config.yaml
num_hidden_layers: 17
hidden_size: 192
num_attention_heads: 3
num_key_value_heads: 3
head_dim: 64
intermediate_size: 512
vocab_size: 4096
hidden_act: "swiglu"
norm: "rmsnorm"
norm_place: "pre"
norm_eps: 1e-05
positions: "rope"
rope_theta: 10000.0
rope_fraction: 1.0
qk_norm: false
attn_scale: 0.125
bias: "none"
tie_word_embeddings: false
parallel_block: false
init: "uniform"
init_std_qkv: 0.0361
init_std_o: 0.0
init_std_up: 0.0361
init_std_down: 0.0
optimizer: "muon_variant"
learning_rate: 0.006
lr_mult_o: 1.5
lr_mult_up: 0.753
lr_mult_down: 0.7
beta1: 0.93
lr_head: 0.0086
max_grad_norm: 1.0
warmup_steps: 200
schedule: "wsd"
decay_fraction: 0.464
decay_shape: "linear"
final_lr_fraction: 0.02
batch_tokens: 32768
max_seq_len: 256
doc_mask: true
train_tokens: 166000000
max_steps: 5066
dataset: "wikipedia_en"
MLP neurons of a small language model. Each row is named by its layer, matrix (gate and up: input weights; down: output weights) and neuron, and shows model dimensions 16-143. Each number is 500 + 50 x the weight over its row's rms, rounded and kept within 0 to 999. Numbers have three digits each. A neuron's up and down rows have the sign that makes its largest values positive.
After each neuron's rows, "fires after" lists the tokens most often just before its 100 highest values on Wikipedia text that the model never trained on. A number after a token or word is its count.

L7.gate53:473484535487493487460494388336536484523519475465487536462415535624479518447459475501468472643463503606508531486578554466466546609512474567449423494536557565474579475582403468414432440481576457497453514393447566538469523505429523453517410512497456414448438487466493499562453512529581606556517506549560467529496554490438574606494422495436495510439537494501462430473480531510482597455498
L7.up53:524546514455443579484525554475572456328473578600588551410549556524544463554424451517468476542450441553502504553483510545589461417524563566506627507486499496550475497481463523518414451515470549521577438461551509400578477559440415526486519530559471427553454578408533462512473473531529432501543459529475630417541531462353532470475430420435432465494473471464496502582473470565501494519520
L7.down53:520395448458508515558432453503635433517492621472484510551412491589508448450569549498498536463556487526535491541519524450421476542520467517426435492574460451444550464551467480487455433462533538448480519553456487465526570481446451486435557527545466519559465458573453498573455432474460564558510436386506496539673482440475497442371485432483472515485483530474418508435466533552468596578515
fires after: " |" 25, "|" 23, " Al" 8, " the" 6

L12.gate232:521410564418477497493466520497472537558527491454507438438576591460487573519456484512513500449465536551546486489455475500543573496530473525569449488580531440523519388560492515508353544582419446487505508470401515452488554529508527560467390575469487515480497476531462584583449452535467528514497501593489591512496552444416538534487563492520436418401610549504513498492487446501503495401515
L12.up232:513484550465547580574468438570457449508476563531529486531423450474474462488428520512448530539507495498514463610563508507443491421463635564592496496533546474598469420439512464465539514617401404509573506507572462397500488434449598563560496525521503497455380492533460589482495504522431480455491511540508548542374441489570482530469443550488405444504375423467452555501511536511535500467478
L12.down232:562528529501477536527453512513413513472475443427504490472480491456337596541462523490441458584534495492330529517551411457518541449480472466501491469536461568476615456540507458474505485515444369534526503525504473533581462478456476546430470491474508547504513446524469508395364632504503570577513444586506467531538500484594522519475461493575521410596377496484515477479570462584457505503528
fires after: "\n" 30, " (" 16, " a" 8, " j" 4, "-" 4

L4.gate338:618499466419349497519540493666421571526505419628444596490557583483508503503515578468543509475506476524489554516404575509511431463505541554495524403457471475520473482471517536501488461351517506391483493500518455556507517453483404418455488552533456440592494456526527542549426440506465481459387463473530458508435435519472523456485490511576399553525469522517447512448579469435481503494459
L4.up338:523532591480490486508471544564477474564567467415474534491526443427388483438570594539517425487451432480410387514493469543468419492446540501523495569438472515564506491452478528497518525492435476521556493516545479513525523446542412462548482511660575532540512584517539510514509494506557464485522382523487485564396500557468511502444391458562541468454565524553587415491544475502486554521560
L4.down338:543526466513543567547554512420492539497421445505487572573430466484480491505474547506497422472550564483521467551486533519455506506564481465605583466474390583466547448612540485441431513454529486470532446475513402460533601585482539487459590512514492483495381555546556558486523505489545540434615491577528525480504503538586531443471467533559505545504515581505522471462485567562519565492491
fires after: " R" 34, "R" 7, " r" 6, " m" 5

L10.gate443:490524518507500500465457502530460430433471491474538515509436416550476508479474500587525516529453485453464537577566497467558456537466482557461481498536557500441615453556556533483512499515408426511485509506585421521543444512474461482472516518416467545406567497615539612541465510460482586521504538491505595496482553528422510544391471449573444483494447540472451507540579473502441544549469
L10.up443:487535551508513523428472450555426521560444470557517435570387459569430456484408512544501513521446563511542387530492499440412576553485497612435427477495533539472552492516521480493525404545494388469533559447460452531595512496416483551413483456421533560515499406499572460547594532517399514474466520501460572567489616498450476547494525442528430538563526569453443531470542556427451499432432
L10.down443:507458466476472521493436497406510449467490530569400571476524439494521412491461537499578458505537533453491536550467532564486551437419475456467570474473462543483529494403489556595498539531504535510482528457527386553473494406516538451570539511612493391556465473575599490523464562470622526520442497608508449506604437533552539475485513493463439499546473590488513499494533466436526448498507
fires after: " |" 36, ";" 7, "|" 6, "-" 5, " a" 5

L3.gate236:577538541464584464518531443521530510470449488466525497468546465614494489466532545469482509439524514561538504415611524510493554519421517430537585569450538486546457560489605505451548576571482558505479457504436479456516510571541552474527532479432491435505533434503575547538538604499465552436601494495455589514534483501419520482483556454577450493464537480518443615538475430577424506527534
L3.up236:548499538491487472523522397568480456539442507492506489417468536525475360541500518475507576504501462489521471416610515576527521503442483550445552569441574456561496572491586500458549428489507545538493480613470480492498410544459361557479477526527503507477435403449567581496480573472514524400526459474499554544490473465471467475389527525495501537445530480466446529496435424518424531475575
L3.down236:486517424481485476576498523541466496538564482550592544529577534462505488444466502517439517510524501439480540503463571459479429520437480446459521442469508471500480479504435511486488410465412570536462564535502496479453456530567509434535463486456527455522620512474501478513510483468403562538414554417449530308408519544505454642443435560478456431467586550412542529430497529519490472479461
fires after: " S" 16, " 1" 13, " s" 11, " the" 10, " " 8, "O" 6

L6.gate359:525483568540542505520437486529417458511479530470457460480459530484471575424517442400493413524503507540446462491467488495414525489543497496457482516525494492574437525467553591497525453532552594506471448483490475565588496415486472362424482496531464395531454491510560529512422346522527359585429504481475505473465405525541525579496419481496505550497575461471477497565504481516498502378559
L6.up359:503563452496449443553443527486544577447596476497439546467477547463501477634466437563460534600456510504537486503487595533535624443449516414555479553503580497518478517541519437457366461533427505440522546541530492437496417539452546550574578516534490525563434456444401502451473505502494532519503535450584531463493448547430522405542546479499517506538572534518539417582469521525528511505455
L6.down359:433532485421478452504562530470506438499569504448407504562608457507532433570450505535508564495498519491559441524547517479442518498471500540582500476469510564511577463546457512486508547568482478535424462497548530482429384520530447552535472504499418533515520426529429586545454491599461464573536483549621522451469591496458379487491483489492517592548561508504563457427495506445477423523456
fires after: " f" 21, "t" 11, " T" 10, "-" 9, " cont" 7, " F" 5

L4.gate267:526498540459507470478393579487477505476561554481558482473537511494558495449521392566486459437573523581492517487558509455533575494526421480519523516546500484446441507468486446495469508490519420515530512435517500556504499461499499483639448621427589573565507443497466572518522527484561514527525558466453395515414408471514516481493488522519400596426517560501513424492552525545491502585486
L4.up267:497403548518504515392502478502541474439550527576515538572497570480509547533551432426429491511459488559510461460430480473480484524566321402552509476498453452495480494520510440533494535491502536539500332586439445459475494446514591540582522469568551434456536550406473538472474489379480478517504529485434455523528444614502460496466491473524420509449501561483511503570524486585499467527476
L4.down267:560440503584534645542518559441541492497431548542550508442511508444474538403480424560472515471502540516501522511499447456550480481581569407443513466487521415472405533425516535558406528522523442472540535523450384424499546536546472518410432545462568536534530398591547507451570511538506450488527450466510431531557390442434549475453467534567476574461482487472419420499552557447522477507475
fires after: " P" 22, " G" 18, " p" 11, " St" 9, " L" 5, "P" 4

L14.gate52:396542500557469545468559510487402469501535488409502491505447448561573554514457456498436516437435559521519515461501539531552485538467476461544474486456552502581473556502470452535505546503615572420458420540490491439394526548563519456462510492515528475501510453512490434483533469393452502399465540477468469489565630471389474475525570499536505500399495495529403446414553480501495583596555
L14.up52:410565495478460437503436522452435542513568481511517570533493641531468504493513581505493514427546485491573515407493449537517442498470493527559533553443480462468514578665467543491550490414510439486454529585565486498511425514516568477458542482473563470481545562455575573543524611480531509455507576513422438484540452501454414548582456526499512477401475534490479451473497513424519487567357
L14.down52:598473486431571551529470503609541466602457530520559404520486500409479395577544501520558626591475495528513575535445566615529465482457558559532595509498597486517442478384488413506558460581468511499463501458499494513455472511527479474517513421427431508525429444542531556513491466569498462576469493541549574486493574457500420438572451534506560493601486506462554486468566497497493527503484
fires after: "-" 28, "\n" 28, " (" 7, " |" 4, "===" 4

L3.gate242:491520488499508440561542508521541446477542548572490504591546492529580493601584535489423544450454543577457413480538544495476409523547515539448579482567434457484471513545440497507476443438444483498526556517520453389577499470503555590575532392476511497571475543521552605483510481533540463403550564513411460568490505484563513576585498544508513647478524463433521536521440469477432485447545
L3.up242:459549479582473556512530464452493559543453462514483531555547533539474484451568568524511547507495514552528467423450527431500498558414480559480457463557518574460465497534540549498443519457466519499360472411470528482462512438526555539465491391419391387605447563420558536575491434497558531498524542496503446555487505410462564502571436512511451504359465489558519458451520535514475411527504
L3.down242:453435400518421479442442489450492513600500451555509532447448502484506470437460458512458430568546506446522537484479463478522538470361454532431488548555452502410593619407462503534436552493516506444491535516587525404511601440523538496487445483555521495517525427511487463406463431383554528427514501453543459515599461506519512471590523555555451530512387409603423475498544529487479480516561
fires after: " w" 21, " c" 18, " re" 8, " W" 6, " reg" 6

L6.gate91:452503555549480482473413485530368531474537527522550546512447455511532520521534488543570402574504495534543501562459440476507511467507446504504542527521448507465502538466405368462516502557424541466349443441492472460511553452469474431502519473549461520444435429416499579455536529562504512459528514514508563520487468419501522465496492540474447545489498541581557558469595562544476534467522
L6.up91:536522443479540569438419518522480462516468493551453476601531556483531448448417515457563525459487556513492582507582454466510502508624506500412491458463547610461505541363551573509497509572481497527500518566484546478555467495482513503540449512431531512544371483500430552442463607492532482462591528538557467556523532515566498499523490394534593578512569538436439398503371514438493538490474
L6.down91:450439508510496448531491457520470524454472568476527440445523512551544499542501573409460573448518474506513489513470434504588599525513480482571491555458531462563574398527505527603453426469587464486458538478503461531532400457443658560408480483464562436541455531474492521577484460531408388538471501504478497506431511604560479578498473442498537587480465474580485615479491548476608410492472
fires after: " the" 54, " a" 8, " cor" 5, "est" 4, " an" 4, "incip" 4

L4.gate451:456510517534558482459543543492505426464459639466531543499409489495492600463523462526512487560513475545493451515552540449495468436459460468491456529483518491576621599472544522579522534457488554535500544597532562447427482444513526544454549419565499467560458451469394570447426458476490558598454476491461462526442455472476455404470593522482415420500569527560448518512521424569557537480488
L4.up451:568521445543405503489571501464535515418521568544437526466384467549492485597578502456473534432589522574487474502563502535588534518461410441433414486589579487501534484515431557506547546520509423524499508620576518578498462609537551556532417475523552470521564517500492516461476621453527442596545539524460512552469593531448510462474596480595525545455569552507429518535467487423516498491503
L4.down451:458527534553438408449621502488394536466440513484439601470503570537509474455425485519420513471479478533457485492414443557483446449463452437519467459406523603540466510544490533470464550538501517598499452502527506499459481516509461546542442642541499538479427541543418472481422494520478551569510587495538451468531453389516495608425546525594547521521475547518530504450396499557547457502592
fires after: " F" 26, " Pl" 8, " f" 7, "Pl" 6, " pl" 6

L13.gate102:457487535439559566529522415481458473522550526473481490467527482458403549510400506466564464479461488555488438458496483547519482379575506478509459483521548466505492550585577421534451522384501496449470491484547506560465577518475519559408524486481572534461462538492490571559450556488443508579476460470503463411387461434426548518492495568452591454446552486485465422454454510550483637447547
L13.up102:573498555439617590629481420592555525444419460471466518497452420481468479538431486566561544551526524510503529519552455486545491498522559453429563625518477436495471523582469428512491481525417489467553504564442494478483512507515495596440560452533465420356520464502556578423443473491520528503476536487479558365410432476424546532476512521547513527542522472528479530466545492515552544484531
L13.down102:484505516519527517554600467477474528537496507480531535467531526513383568487482507585497464505515506544466481557511469339479446473500509476450436501521586522472489455523596372367539543432513493463499433426533490529499585550545525478367560445570517455495491490508639542444442505484476526469505508532533450396458484463543435446542444417598481487473450452573521573503531562510591509508513
fires after: " on" 43, "On" 13, " On" 9, ":" 4

L3.gate408:493518577525484486468465452506505567452559468603447557562581540490470488510461513543533535593504413495569499511463581507477402470489578461562535379453482585525536422510577498512485449423497528558542517555563521479531548451525495491540440586509492548620546479506599515454510526519517479474565432623434552478531398448438410479472456479598492514497554466500552516457479527546479508392496
L3.up408:532462521516454494499517549532559383490487449540572509491437495514496513468549542490552495473468451545443475463512508486444404517412505485490487492531451432513541510527467447480451546467505507558513551565466465574370478480483423558478470421544477488604441461378458610549505525562588433543543436425447461423580532493564470505523477542494555590363522438515524487521533581507433531497482
L3.down408:464563474466568533540453503580435470449483534533479492509473483546558419498522570500519553468438463621586599513469510474487585453511506488524480353580505546535527501409615475456531567479446570548557524500559461512497556586498527560568579503543566582572473477512457475446536501495546560489506521539467518511555635590556460400450459486505542491400567509541436492538560516456487557430447
fires after: " R" 14, " co" 12, " r" 11, " d" 9, " re" 5

L4.gate174:494472580542454521442468566487471420587558511561596507501515417467579468462641399508490416573490532564541561466437553498468418492465525538466520443412569516371465487482470495422491447580459467576473491528558447469526461467482499494543481476487454523433477464511465496488514492516435392466544398490555465445445464542502432517420491544534519491489528515499461498471483582465548645509504
L4.up174:548530561424452506448407411550421550382486530578508533529494518467410460453520506655447564507500509546506536512485528582406497432552469541522561541571518489534606423559512478602488447487467531476403423507485473462518346485481545505513470509426450517490453444478546507574507478532484444523494499495554526556504454493612520446560500515530391499559481412593560583476534537534558570534439
L4.down174:540436427460570532445497434530413531415451525511515445467485475514552489521510474549495540456557489492476533556605517449529591354572437422437577432576411556552479437561602435545483575411480473556474334494453446509472573464410473512440499534477485490555444529457520521498485534482473517523524511565552509413512538554499527562465427478556416491478536500441371576494512394499471430462466
fires after: "\n" 18, "r" 11, " J" 7, "j" 5, "-" 5, "el" 5

L13.gate258:425501597575553514614588417455475491421556491461503374478417468536521542518535478517477505536473546489436315563486516532497487416598442519486506513507549502473465484534482537473522469454538452469492457433493459496531535523477447454450594501454483534395518493496534469493466558531519424466478485498423423415447473452424398527436530471511510500428532480474510447435421441561431471547417
L13.up258:498458533515494621610454418525505497457494555479497590542558520502553497492405584490506512475547458474449512468508476410529507506518474552465486497488450533547480479522484508456518480437510456481484511470473525384505540484438434523482526504633519507532415480480569390513530579421531425488485611468481395487445505467457542443515585509502414450545539460502549430504574499517516517606521
L13.down258:491409462529495405415457493506536463546569547488564480477509494500540585524519596441541494359546440498462559518513473512469447446536514510534488543464517488448454522503408555418595554461433590445518510502538564477529448474586463493468509468476523518455533578533477554505425463518462523452469520522512510579472531435446461471431441513541501440548377534499535539492498507389520407509525
fires after: " on" 21, "On" 17, " On" 13, " (" 6, "\n" 5

L6.gate406:529565519519547408441474595459481480584598421523476586485481509598568608607480492467435496558555461465477479526543507536498421593493452541493571492500488469533490541567532493499575446539478563532443526463516516419453512439454416552612501499470553477521554547467617512475468532512497456517468563442417497538493397524561461495558481525398470557553587502523508473481567404563479466461513
L6.up406:479540496479540490509375503459470581455547419404400531511494529439544482492495546434547503510539456594469493479412484446384552522522411392500481545469548574439473475460434532483514538454410486526518517531506528477489458489566483598532444470574584534528468448536388396532540544443574571422490522505529504604549447514537405598539479513491438490365506551592509444533556510526582459487637
L6.down406:530444411437536485465417448514531509477433505429481561458412513472497497451540497402503519538547570576507570510498484474389607519491483506525549513516472472485462566396509539421430524526625460462559446493480548512499569565471500531585553441463465456373395440495451478419391523550438463436540433528431429471560489535509470529418598502553552500381547547499438497515523533496433490555557
fires after: " M" 24, " P" 20, " |" 10, " B" 7, " J" 6, " K" 5

L3.gate90:502545561509535472452519523506495478490515517503495568492500454632535469457418465518414427523394476458488461490530522496591544531523480524513507379422505469554451503468570452485484534575498595507501481465461574364505486458477581524441486551525473508472491475549555451458440455460515460472552415496454543463477476522525612470610563513560495476396464472522482591512515527487425560487518
L3.up90:483462535435465489377500534448502493450475536516484504530562565470479525561507442501374586541550582469510407454559451479501509491550508547525558472481424514567504530470411503467417572498642379520528499405507451504626538577445537598459473545473553484548509500501459551509547553599507615546602563464499494467500519498452578537549439478523481489473488485435480479526480511588486498516499
L3.down90:499483530565496421516458502489379545571488453470461450536451441521504479524542405445529439591542469514465509509600529550534485444506457633565529552456471439549414467494464512551438533515479557426472522490447497482476502523452532445439401592530536636521481470488587522553436487519585505555500452488470467439449413541511464508489501510499470441538454552534445576495478528417446505447509
fires after: "–" 21, "-" 21, " |" 16, " (" 9, "ac" 5

L3.gate114:426542595411512485509509452493467486505450494478577475473460402506521486433472465637463449500457451497487448508539499452531458433439515531428558519481592537454476452520510467379514559490486459512493424619448491539551528480472493512503474491473458473543541443461414392479550514531565481571469457490483530589417507407486514524413519492472546447466487537526587446454477543525414515594505
L3.up114:369489520569524534459455459507531528495435491458464470500478472519466437480525493592412468488586476465518564487480460396432398485502447505435541473556525511526568400570400491430538577513494476484460465548503512559512517510534538486469485487449433437474588451507513444481453544584615461494452558420561493421472550404486465497471573460467456481500473541484444438478604495492455599548464
L3.down114:477478562472511487499470465461522490540470500532492547579564502553569497547447525441501477432532543419452478572574494476597533589461425457580533544408514481484377591475567463551506500486457499568528517425483397457532474551439552426502481540502539478464448456498397563475487506519450498462562432453478579594496500491538449503475421571493556604493476433544459425516389494513577571428549
fires after: " Mos" 12, " as" 11, " J" 10, "j" 7, " Ju" 6, "J" 5

L4.gate254:442473518438468507546476524581403508448425392518472535483469431600528509542533468552463450427532427421509477417495462567451585472554546503530576442544376565415510541402536540532469493499531546576369509437440505539476508491459449615486527542504524479513543461601525578571514528413512406501583469469467526448512557447477526495497517496506482534444492467485564505510469445504502514507478
L4.up254:526579499444465450507567400540449402510517414426573554479508487545501504515457467487519564473489478514517406444485525430451555475511606544505512569616397427481393545440507428499466546496505503441473450507456508510578469504499481536599499480526509381532522424444409465533481581521528570436550494408485507550486557493504469506423508463471396511531574498598567524460547539575540468474521
L4.down254:433550492533505494587479402481525429512542456510510470479545515435470596460486509557480513468438526481442366447480468487566559576509561456486471524529425441480517508491486515490487501508457444479564437554597342563404414425597495439566454470450509535493542422490418441492419482478515530590468506432548442593489556444534540448419519504503439450574598467457494508446491562577563500520549
fires after: " N" 21, " s" 9, " for" 6, " S" 6, " n" 5, " J" 4

L4.gate235:557571474526542506523463549495536476514533570558558503529484433533601480581552482531580552523446509595452490499414535524508535527436489607481565482595530512421543503431511464473539475521453503481516494562471529562433526466403613461439526478484489551520532521524462583512531553475434530432558521546555530678468438522397518545582377596508534516549473492460450541550566458551522498471510
L4.up235:418514576506505593505383466455472512487508531488438581548519570443511442472450514453454435562500522509528509496527540497458557558580508389449511475501396466514540533552441448495488427540514470392468417485513469592540549522555500488512472527478493445359414477527547537473491546536512518558556493524515508672441556376453515567491496429502537413461477517451466557507434513403499443564549
L4.down235:531588616407500547499538559430543500507509505541518486552436467543512491507582527518543533453507541481497457598498537448456603469410378507470441538532445550519474506445440476524463439519542484485461464453576452464405545466549525414495424494490432445457507562457467520494478566603627501479524390513506504461467472546526545377511499564503528524599487581511494514520442503548519487511447
fires after: " the" 47, " a" 18, "'s" 6

L6.gate83:541565437498535564479383547475502501454515536512462453481522536473483527562443582516494577629516475512557471488513493518542547475441509512403451416511479477565464589444412545520384404469566466554444410527533552549555539508559566421461445463481554649545511447533460465450572558547483515434537486551584535445530572465528470527528529476526395529490467512556491500514491550467482426520574
L6.up83:521529430591551469539396554564595514494512477502478504552491472572529465527517520445511456506650474495537563512556534451586529466580473523421460518450519475533467394498486447570461530488478566421470595516488542592451478500497576498513511477554505598527468439456505567511495463508488471465512459559455428517522521435603467501469618390500587474493485509481440487433438522451528551460530
L6.down83:418527551416535478476521494476473539418563479530562476462485497481598471472547512476454446545507565583561444445509508450544429521460498506503545506521491391466481429479395525519521548479454473501649453531512540472482525422432517454417460520495486492609512527517517481406482507462526559490585485423441494438519558568474477490418437554540499550480468518442431478499355424504545400368512
fires after: " the" 28, " hig" 6, "im" 6, " stand" 5, "am" 4, " old" 4

L8.gate259:440562528465459542489484480489489544616547484585503427386510558422476498489520523470497487502529573546423548492509457539505554544451417485494472491452520466560475388487429579468436486467494458467516481416475589542441533535484484426464466484525531528537424527459568489534597525497473523539512463460567530563595509480358529552470433567585413537558543514514485478471473561440500494440455
L8.up259:573461466535493425512399573435572446575409497553541511632478521384509534435445484450460548473508524479492444481478444546480582515454438577506543548556458490515410451531486464591482466545429455431437513476514467501469555486492529491512545536510507560517420565524539555498524428496517494350432538495436528595465558512427565524445522537601511547520583504477506441597485511415481539497503
L8.down259:579594452490506543487487550464584476585426487488511523508413487612529464471530568513583480555433465528489482443364482441476552479506387511459428494448542455468427550520500544399362517474508526531450520544484509464462542507531531501539478540518412445501493485528449532587501489562464490569534559510581582519478450528548429528505490579494484589519507592415545541467534426381477610512473
fires after: " t" 18, " c" 10, "est" 9, "st" 8, " Gl" 5, " T" 4

L4.gate473:547499532534454554458516506466524583532530447498468500537561397491493506517411560447567491500489470542502426556496508582520512537513481600577654403462599445598509479501513571525449489499480500568432466484549473583508529549508484490505516466436488458478529526433548601564460522525435607484489515517517465516455437529449422504508526499521508494555551521447556531600523431506475511512476
L4.up473:486418537541444452382532501525534604491584478571528587506511415525482502569562408436469417501595488568515448583482518553481506603488427462547535504529456374504491542432464505517570451467486529509577452508556480575486417506431493531483515448479440476449539441521544514491474519450459490537492633476527516552531462519456483470584499506554530510439541499478481471487434451551562401512487
L4.down473:443495531470512442501543543471447478447506485517517455455446454542498454522563589435529462505566493515566438569468447496523473514475521458497532411465524462472494498464406397448550399516506528451554559451448559505488609525497523457520480552495526430590471522473494479516530535532515472517469425469504554477513519633543502466507504398537441445493527545454557548427540497526547562539549
fires after: " =" 27, " H" 13, " P" 10, " B" 10, " S" 8, " F" 6

L8.gate109:458498523504504396483450561625535471562538403547380553567373577495476569464503444415465421570491398538563468514559477468436550484480508433488564537462591531526440495503479600507487535579511495508495500543491490498541568472431614499478493444483385417634448493566508524442475513542498493523550543499561452524507516490522528495500507492522481531479447556489499497473485415461459525410585
L8.up109:455530424404523591539446459517499482546484487527480528462485578486458444587491525468401496559438438512485476434419384575424589494433519486478533495439545490517483438516481575438551494473514451522402433531480488485456433504389519469503535408533525465519420473491529552502529508592465456398485508542454454474544435474489542530493486495509473578490569479480464443543437620505537508563443
L8.down109:480500499499451447494501448535383455472498485568491589516467352581520508556502426462492503558413494524485477469529453469465560438469444464559446409447495446563483486470410538546504524517519453498506494497459493503479455467494527581484431403510527425539494493625457533497543518453497467443518532482575495463504509565484568452424512470585501541458503475458443534550512444445467518437492
fires after: " f" 31, " F" 12, " G" 6, "F" 4

L6.gate494:518465529505530558563363456465441521515506501469545496554522521509547651521557445563510545444573589496450563421539485547549535455443439486459507383518559487442496504506530562536499480465523469466517542504516485558457505431555548408477528516565448483565515494561589546556478581545540462482501577460570462553537590474515386471445563500583478375525565544546356492527545495501522524488469
L6.up494:420556479593489536493447545380524519515404577517440518468536553441519533471617483495484534447537539524536489512511554607559505504553507446493497447481409434493457540506393416532482446504443393512477550513534453478500447506517482478486416449571449553558494516628492538428495475558526483576499557547519455498492520449486512498571464408534500437478546583482410521480524553453509575432502
L6.down494:432533531528509488508526503384460489466503509502502470501413551429558510521485575500474530579548535486534526528474542516478537446429514488525530581524511455453483421495523455499649544475381502527528519473471590548490474566517475459555387476471605515502461466538456427440389394557489406493419430445531428571554518408529447565495506516478537564607480536459483436476511535441595510504493
fires after: " the" 33, "The" 10, " old" 5, " 4" 4

L4.gate74:633463490503422524533499453573492511557446456538450495481557480567467519527500523468526508430482536455493625385490509468477464566512474483491579549519488476534498489585410529543479534400426422486501476481489449512517540490513538631556557494393528413540496568473591532587526601407477506484565569495405486460459510494540544477538476430454475522485554603510485588552516475544484482418513
L4.up74:431472458420535397467484486554571434491478469479575570514540434565485572585468460460500481551481636466450526468520568475537345540509466384586580425456566573482500423504551533527484565531519452456456507502501470505484525488475504456486493511575557442468585475508600502461502449475488444423489495472453445495535579525514446586521512544473566489399521452461562554542531488559486603493477
L4.down74:438574506564421531498497459561398452398595559551512484452588475552483503464543446494506540524569517532547579471532468557460500492544580446481488469417474527503596497569542531452414515503459538456503531477543436502513486545503511590553559484471569468556473504483524522531461511467574471529557565563554547487489451509524572487466470539552495448497533504534550472558525505455478467492546
fires after: " S" 26, " s" 21, " P" 7, "s" 6

L3.gate174:452582526510527582499511479568454519471463452500495472555455492534546464441534507458537572481423430421494510575426487452444503426554512464494523519562463486507533493436524643512458472553494510465497448466497434485508486359547539562512547522502512495470503480550472421473562509444484500541585474536467497501536543480441582492474495523502510550404415528530440469517460518584518465457451
L3.up174:456608483496506519524459499533560440507447500503476455488470535532467514459549574463425594498501531421477481572400566482435473453458507528533480565530448444431482483499450497595562486556483432530530439438443569429461534446521517513512485442517457466500595509523514612447519502394443476510652549554515509459436519470496539493512445372507442497546417526527452417490472517535499457526499
L3.down174:524515436477458468454350504568442459595475443453515444436450457480514461397491510482545448574447564431467515496497541402502484510609398417416484471506456454487536548444656655541515479498513516595486572508479472591535453473503509516475465442506510528493602465539548462473575483440477449501537463488569480533529459522448493562479483524494480402535454518521489457500480491477363480481510
fires after: " c" 16, " w" 13, " W" 8, " per" 8, " tr" 4, "ess" 4

L7.gate252:564527567463548460429483498493482539498542565441442472425482474554430544571378540484467471469592478577504440534527444551519498502536404515474538440390487474408476400502476393520545594501499533520497505479457517460424522482588594471539425409453471543380564510494528472441513540437560634496565474462469535503495461495461539464517449510572447537510493524510487549435551529524481494459421
L7.up252:535445524478466502511557561449529503491514505497508462520466559475484622498458548514439506551554455459487544458457471443438433549377451514536559444514508472577472483527549516482523451555488491480511488510445487418487475434525421483521453481585538604558511406412468497515454577396505587509511469450504469581494535409533427458481502499569465481529550529555504480533571548547471612395543
L7.down252:517482479470495471546531548425498511496525544470555478444537503521481558480461516454550468530493402494553464561485456590465506391507455423511522521451605486509506601513524581589509529417445604482465572477511450572516506518452526481523568388450434485447480519469470447484534579468543500485561419446502568417478531465517570515519453461531489540437440431526507540463462514539459515511530
fires after: "P" 16, "D" 16, "." 14, " P" 13, "B" 9

L3.gate456:482512522471472443494480436525484469429564539520488493602575511522520457462588536552509478462585459458477349454450544468546556492465507496517549551484457527541478534430543459570530509608561503456510498479560443527529483502480466577432431484528504500548464541502510512514467500563482416449509382483544551518536503479404423554404352511496506464506544464540471510549513460552562475466501
L3.up456:465504501506508518529475464484478480588502454551547476592556534615496524487511484491480526531466542398573519497382488598538522501500495560537474413533519489500488592455591529504524472433426508481465385443487535376521503567391454548511511470494571454462482542538494549497508424464502397472547556551486493401497505500510499560499550558529587536488480478448543486463512514523587523471505
L3.down456:391432583501417515537484574535494423467484514459498508466437476531467505450556531472614477512557450522504542536446426495541425599540496460501511571491401450422462487542465464487517523534555500492520418588516442497452433427498574432498512528408489579486522408457507561541468628539481435492425470468458567411509448473594453450569417449491539446461487571474463454398479520392516542506533
fires after: " w" 25, "w" 17, " W" 15, " K" 5, " tw" 4, " h" 4

L4.gate104:551555504629505493547575437473422467371461535516511445442451503454452569630503507505618520453545499543513587523476500537455550549481494563482513478492465467516483480617458502564515506495536490430566558476577493597503527459548542551481451504494479505413533506556445543482532544513427582479600552514634480509463507516408581592649437578461431513587455491463522582499423520466569441465504
L4.up104:486476463441481518537514568516566553481550402537532415421423463468623638559418458620391481449537518511461537527448482543528531506589482546454657412583520476502550469485440477467569412482494528506464531417547532614507636477587545529429496483500498499482508544501544496417525554518503546582451593564540467440587562542469475489573495521439430442523479566481484514421467450535501449512569
L4.down104:506480447555527481525397457586487551440435467590486508419468530481469473501488523447474532584483525451559459510528439557473531514572464463439536440457466460462492467462556549489461471515486487431467469504466453559529538567572528492396423523485598479429528559467456538441435530485433442575503589468528475421541502525545518465522498573469455530509439467560508533560533522459486526397446
fires after: "==" 36, " C" 7, " ph" 6, "ann" 5, " the" 5, " his" 5

L8.gate35:554479535508511512515516447487498491520521454498417436546482558498551348502511513441528535514523590537499600488501573503544575500447548461448464544556590454578561515474446509496537453439549603516560558504532471542462466456457485539523517518556483546528501491493594493537491586501385548439483459509596509557569498364511435434567513597483484514556554487526542538523561454497561544403533
L8.up35:446559597466509436624526544534470527486494530467493482605472565583474460496475497566480495466363501546503464476555444445511435563454497539398443534483419557472441453521555485434480522496507473467416476558562527588493515430440473498495591559474501441495469490527464426529446587541545548486626493491470489526400428519474520491551571506480549480510479502475472408494443497504501498530579
L8.down35:568446516496445477486428539559496512437541532427524481569519523522462447437519490440454572453487512441450429501475527427500517500531485418458562465573544547469541514491535483479471590615556536471479459437453454454578502493523517411413499538463525436574552529422457555521456516512568469464540517454489430470497503481519366515464483459567408434513534576610544515529436397457534491492493
fires after: " a" 36, " and" 10, " are" 5, " more" 4

L3.gate383:510481532401508543482483478507568538600546526481574593458539395586542542386602633523511452490468575553418440572561558549554475502511432485487463561546435523534434445440471555512538487500431412522488423468467507466493414543497503495517528435543484463503514482501509504500563470399497536613506535512554481522337456489396500466500556571476469539515555406499514524482480444442568477592494
L3.up383:577531459500560505493474538448447581550474566536478530455474544524454542535582483441515446460434408446580432510450530479408481456556475400545401535508496556515443527440520536504515461540550552429483475501427489507456566521541583445412464519498428544505482456517379488469510482401490417513372465426414484469533523499558521529537480610554576574464496539521506518556461548449555468512600
L3.down383:532500523496514407543447550508543447454483520450484460456495535505457555464503405480511499639552483559578486591456409502493497420450511521514476460511388577477513468594528461401453461448514580483462464496441496497515555447506436578465516487510431490460424517461553582537473480443549490583542593474502437472492471465496514568444432473601570466520443509526567519518539502524519421488413
fires after: " con" 16, " t" 15, " T" 6, " inter" 5, " not" 4, " his" 4